Weights of a small GPT-style language model, trained from scratch on English Wikipedia: vocabulary 11292, RMSNorm after each residual sum.
MLP neurons of a small language model. Each row is named by its layer, matrix (up: input weights) and neuron, and shows model dimensions 224-351. Each number is 128 + 24 x the weight over its row's rms, rounded and kept within 0 to 255. Numbers have three digits each.
A block is one neuron, or neurons of one layer that tend to fire together. After each block is what it responds to, as a language model described it from the Wikipedia text at the highest values.

L6.up598:118149129122202159132115115119100110107118126122124131124134153151143104125145137091145147114136176109116115139133150159107103128112152140096188129109122133099118123114107128111121123109137128149120194193112132137151129127081118117129109156122106124116134110148120096144119111117142136116123159161120154169105201140120112111134126117162137086135103136106107100140143139103144126126098
L6.up742:147144119167126160137134106128154129142105122110147127118152150143156108148096124147114141120120113102147150108136147126071144102149142141094154113120137149133129143173125133107099127125136160127155194138105156160113159104166153169116187145142114086108106114144110139090146134140146055103103084140144149099105117117145147112158135108101115124135137123106130075135103125138117102070126
L6.up1087:106136147137139129139150092116151123140137150123107138128121129166116121081143121120085148129132155145085146086152121165032143131127160121115149140100144093111141149133111122115110089134130112119153093117147120164152135098076117144115128107130137150124142171149127178104095112133123139134083125152103093115136182186130139131117144137129139134142118153118138096123127148152140126138130
L6.up1955:147074171122108143119107151100087138106171084094140122136134112167117107122141147158129146104118135153135127150171150099125095097083124121151095160108168088165081129118133119125129133118113126115131170138115103120112126082158111158119113152152121118141118119131122158126141080060113120135133120126130103132126145142145143067131109111139127132102151129176095102149109114128135122146133
Space before numbers. The standalone space token before a digit, mostly years, dates, ranks or counts after in, on, until or a month, such as in 1987 or on 2 March; also empty table cells.

L6.up759:121141153115136126132133114132072155101151153092122154128160146117137126140107102127146128076112136175155145140135109138127104147138158121114113108113158128121116132154132106153135123119114145141136135162122126142120145186140155139088132132165108152123135145143114135120154168108154119128128123134130123147149167104130136112139130130105121158091158091124117070123098128113088115106134
L6.up1388:153118117110144098170116133144170122105107123161167109099127120168115131121114125085104146094126131117157148124148155113154086127125129117081133137139156072132115158178159145130142134142155142168117113155101162134116134183142120139174082124154148120131105176149116119159159132108151129126129131117146139130107115142106104160108179111155129127137126144106113121140144107121122109144120
L6.up2043:120132124136126161080132107125141134113108116080130085095118145166119096137087127119132125114144101090125114124110112107107164084157132136133103142152148141124142154141134102093154106123128121158158078172130109168105133200131121092120157160147135118147087104115148144102141119068101123134122147136125107134120076145096149143132096156152121131126125094149119061127154149142127140144102
L6.up2295:130070102160131100121150108117136132101160120113132142129127114115132112112104100149150108122105123170121128161099102109149160053160112123129175107171155043152124097151102132109116110118128084158138145089154164126145139161143077097080120107160132099106107135126141139108153144086143144096121118126094148121104125122137079134129146081123124138119116134142126139106147114141105091091122
Mid-word "ll" pieces and "John". Mainly the word pieces "all" and "ill" inside longer words (Stallone, distillation, Tillsonburg, fulfill), plus the first name John and pipes that open table rows.

L12.up304:170084121146134079119127101135155127151121081106102139126105141135116142163134125149153112100160129141109081124141156140143145107107140149176104144115155131138178113182150115172138160075098130108108152122106133067164192137140143098128125141150117137113114152118139125146129129093152112128174126155154137083106097130149131155151136112117155119155109136143101138118129148132115117155116
L12.up677:129129090127163102154172131167123117144130140088121109100085124128127144147110133149185100096091134085122156161107101161078118090117140137150156163096102106150152141139115195160138125102130162137141109121129143065129151157136111155116119123134135144096129132138138140111112139104115119124147082168081121103105087146181121108159119127084135125089144170100058137137122134090144133089139
L12.up714:122128105102135110117167093075125112124155111109171138105174105169125173145092166149080092133179102170115106089095105111085126114125143144128152156170135115132161142167105134118104160135118129147118144105146139118132111100114126112113114096142110135143164143148135119125122162134123130104158076135123148143139160160154123140110169108112132091116081176126077122133129138084137165124093
L12.up975:113164156118143136156137114097113105144142137051113141111165103155136130143111137129124120136152103115127138140148118128092139113091074163119141129149156138124111170121117170136140083123117148097081132138118113078117137152108142136099133131100183107123121101114183147139131121143116122139149144101126134140096123151166134139140127146128174142137149154099120126138132153112150155126124
L12.up1179:127097153109120120110139118107132097176146141081104130109106156146138123132153145122129110137142113100106155122117106136133117143136161115125142106141093176105130089169094107101144132106102153131137155146117097120123119093156129092096123108150134185154124068105131136126135097122112128139147079110134089091069131138141098136143140152147160142132130167136137087171127144123110115128129
L12.up1898:142101104143134139186125166152117101129125169115161074101118102163106100118110135140143166133130125111118160132095124145134105137111132128109121125097141145136178159137124163121138151148119115106120136114099154121129126091148157145131115115154142129105125124141151122088124065104105129071147152166130123137109105150130132137119136120145131098153121141174140135118150173173110045137115
L12.up1962:124144142175091136156129137152158119139150092129132128109115135156119190156125176109153169136164145094107131179104140103130126107080133096080148107092148150168150130136104114124140156122110141162131141083145162102105168131136160140101164179110115140132127143142181110153136118104109121065130122141150099106131146129122082138139097151119126120189168176131125101177135139128144088132128
L12.up1996:122121128090146126124144126129148145198131112133114080148125112143117125136151164124119125140157115149150120120135141144098123134130153118148121093123169143147157117125117169114101126104141141086107151115106117108100133133138099125104158115147164153118148129129137112134124111130094173057109114159100143153124146155181175128155146155157160066107122096122128118085118128136131114106126
Opening quote and parenthesis. Opening quotation marks or parentheses placed mid-sentence, often starting a quote or aside, as in critic-review quotes like called it "masterpiece" and a year span (1884–1950).

L3.up1760:100128118112107124128102113074136099116114107087166116122149118170129134114149127134107164088070170132135176109115079100066074136146098151127102134104157144163127114143097152154127112142127147159128127118165136084148123132146145131142162139159116156120129146127149144144164088092126115070120122146120144113150098107177142167136155157119123157121114132144152114140126105163094134142112
L3.up1924:099128109125127113118133122139147102073118135161104124165152123135130109147185140125149113146133123113128153123101094062141133140143110097142131155159132141141091088159104136102112113119166144117136145124182099105127162139123109142105140111134127118128131138162173111112095110131132156098105099143170166113151090096138139148132156178127131146139133136071169128131160169143092096162131
Opening parenthesis after names. Opening parentheses (occasionally opening quotes) right after a name, title or value, starting a gloss, translation, date, country code or conversion, e.g. Posit (at the time, 1.23 sq mi (3.18, Williams (AUS.

L3.up534:105080136128131162125132139121097167115147145124112092141131132159139148094160142113121147109086099101123135115081115109141135135143129136119167131123135109090100140142086116135128108135102124117161094130107137137130096137155107103089123162113148207137167161111142164144122156148116104081127145141106186143154128164137151142112127150112110155127151133158110136119102132166190126127140
L3.up1225:118142123145129154095141141157108118135086132118179114112118125121101124134107139091102110123094101147124117081097133163136146126120145108163164129128099093116159121162170145123124116129150101102130117159133104122130138114122155120126097130122138089153108156098102158117131119123106127126135119154102139124135124106128088132106116154055149117083111141156120156080106127106137139162095
Person name starts. First token of a person's name, usually a given name, in cast lists, tables, credits and prose, e.g. Stuart, George, Nick, plus subject pronouns he/she.

L12.up60:090128102113092096120140099172132109141139141137129185108104128090108106155123133112110098102145177110167152123158150092144136123106145077136115146125132102126134108089129113107128126128146170090124096128099147119108143084166122097158130109133133117119122170123087157141130134119096140163134108143097161157099145142160096114130124111123151153121108110115125085158163130179134114169134
L12.up804:137102127148115166143085169113126157160122116128105145129152096156106127141122119118135139140153100124140090119163128124120136124094133116107170102085122120148114137172146111114131145137116150146131123138096112156149123085145152142142121125145135171138107141139123089151162117087102134090130147127083108131149141109124122125152121136166121131085113113103132147155114129097089113119148
L12.up874:123120146120136122118150123126154149126124141090136122135153135138191117143089167078114113097132125112128155111120149126106117115124169109110151127130112154098147162129116125125131143116141095134130135087128120188094124109126122105095140111150108141118122135103111140158129136129115145103133112108173130152164155107111138102114101135133092082134137106163159156093157166154151136127153
L12.up1153:127145127147126132131090126087112128143160123131157123134112150137113155144147147112133119101123102128126138131136090114117126068123132129149132098125114078133067146108122149182160131107150148127141115105064116148118105110111069156131097116106120144127123126125088168103122139094149132157154102128075086108142105134147097143109122142112179125097148127096118188135096132117151129131145
L12.up1676:182132116166133148152167168111137153141143110145153118097146143158068140150134137152119128101137139124101133125119138097113156140142173132140147118130134182135118136147080144108125095142137097157137093140098125109152132128122124106131113126126139145133129080132108126084137125129089156129127137136153081056119146141117042136133095160122120188144104108103163146144142100092134122127155
L12.up1739:157139077138126108085109139139069175185157135130158145103159110196131144126133102119116128145117130133143125130105070113128104126116123107112125081097085148111140145137118145187115122130171136087110136112102120089124135130127109117123141128135091131148127124097080122104128134141123136150109111126085133127175130122190114151166064168135135137080126144124151138141109125120160100135101
L12.up1870:109129137180118168145086107119137139163111147091125158161135111141117131160151129105115098130160136151081159176118151115141136114155139105103110108105102123165123113113152168138104088138128141160107117119133164142144124094150112145155106123120108126114152083146126154139131111138099118100127092140096133173160119153145138091153118152122117175150127152148136085128166124129127104150113
L12.up1879:154137072142107138108111094181124164124093119118157112124114113142160138118150093121158125131115135109112163099082104111126124140105086157143130112137091158095113118141104156168116087107142142158098116178116153104123174138149090110120121164146135152111110120147100166142151104142140133162159173122113132122151102118188144105153109147054081193148116080104115144137135154123149118141141
Personal name parts. Given names, middle initials, and opening pieces of a person's full name before the surname, mostly in tables, cast lists, and rosters (e.g. Robert W., Steve, Kevin Wh).

L3.up195:146131143132104146167127089136120144146122149096086153116164114130152109106105114135089085090127126123113152069177174100091125106135157135116106136140082140137151114169102140103134125114161155136181213090136134125149179105110178128139144130121152129136133139146157076113150129108139094158141090186145054147142133145143148118135115096126145145099092166105126146135135109161136137070123
L3.up1065:123111143143168136154141127120117127096126122119095096146135163112077123107106145121102131152153140141094149142134102142143117130102166143138096140152124155128128132151103155126133133111133117121147121138102128107131124101151149098135152152160129150128141088158151083115109104101132144097184135143099150133107099112213186108143113096161166142123141133115168095122162125153154109156135
Space before numbers. The space token placed right before a number, such as dates, years, route numbers, percentages, and table cells: "September 24", "in 1894", "LA 102".

L12.up219:156142127113110133080140099107097135144132126155165122154141147097082139110166071099140090127111159131113128156137096154124080110089114142157152115062133088089151095102160122128093144121158133119130145125117155115129125098144138093116199133124081112115127115114077112120149108161076119141104154120176124109135094127126098151140100110122157154153126151113152112103144129143139105167096
L12.up220:118122160135113167116178105123143173100179130131154097143142107154096127108118114136093148143173117116179150130152130119155128118117112179148108148144118088154162155117138150125104179108122137155132109125130134089154118111134119109150110176129137122088129167145100128113146133114151128104134145138128115161108099133135159159117136112130132120119146149122133151087120152100116117171148
L12.up250:154113134135109141132125134142124083175142163121101127118120131082137153181111136111114190110141128159145130144111120122056114112141109098142127094126134117165092124101161131150103176138116113136147161105101158098152107077128131125175101117116083108109124112098125158139145087098116131098117110124080166127150122108137153113145131142089117119128121098133108160106149090157101111130105
L12.up945:134123136129149122121175154103145122082084148142167088124100154134122097173133120133139124121113129108096150136130129107121160129136150142139139102137139160098121148121070120116170118099157161129099163127178105153129121129111178131132096141130112117120140147106147131121150125137104177093137128139131092120165178145142129148120140169081135178133131119074137132141163142106135109079115
L12.up1163:172153184147096131112136124131081104129119142116139141138075100134113125162176121115110130125114117101141118159081129128076179097153097128120130111163131141112146114123118176099163116133158154100155126113120134093127111130097106135142128141096124145081161160130097148151140155101106128092131113099077112137145131121103131158098154109139116097130127129120136128122121145153126119096092
L12.up1291:122110087097138115127120144125145103112139146117112153148111127117124120150166147105148126200150134130116142170137113125113152101109124128090185136142097148133135153160152149167134134104104149120113129124100091121143140104135105125093136118115115098097152107153141121098132113120124100135134120169124109143169046140139149147125197125123138140143108140121148133105115127122118134141120
L12.up1464:168097135176146102117173144157109104105097083090111179085128116149127149105163100129091129131159164158124121104181116173105122067140153124148094059100088124141176103171135153111135141090106156134171136119114129092144126132129138116143145123106090098113131135107159141121163119130133061129109134158143125110104154112183134092105169115119129120141101167150127119129129149136126091103163
L12.up1940:162137134115161168140110134104149146139100084150122137087120146108116161125167145131127156132144117131159140087142146166110154153075163130139135112142122138088120152137159146128106108142142131113123139137133140107125085113122169142146113106123107129144142165147119139136129131093120167134088145149110090132131113162139109104147115161110169134140165110122137115082083147114134121146095
Space before numbers. Bare space token right before a number, often in wiki table cells after a pipe or in prose, e.g. run of 44, 2:44, 8/10.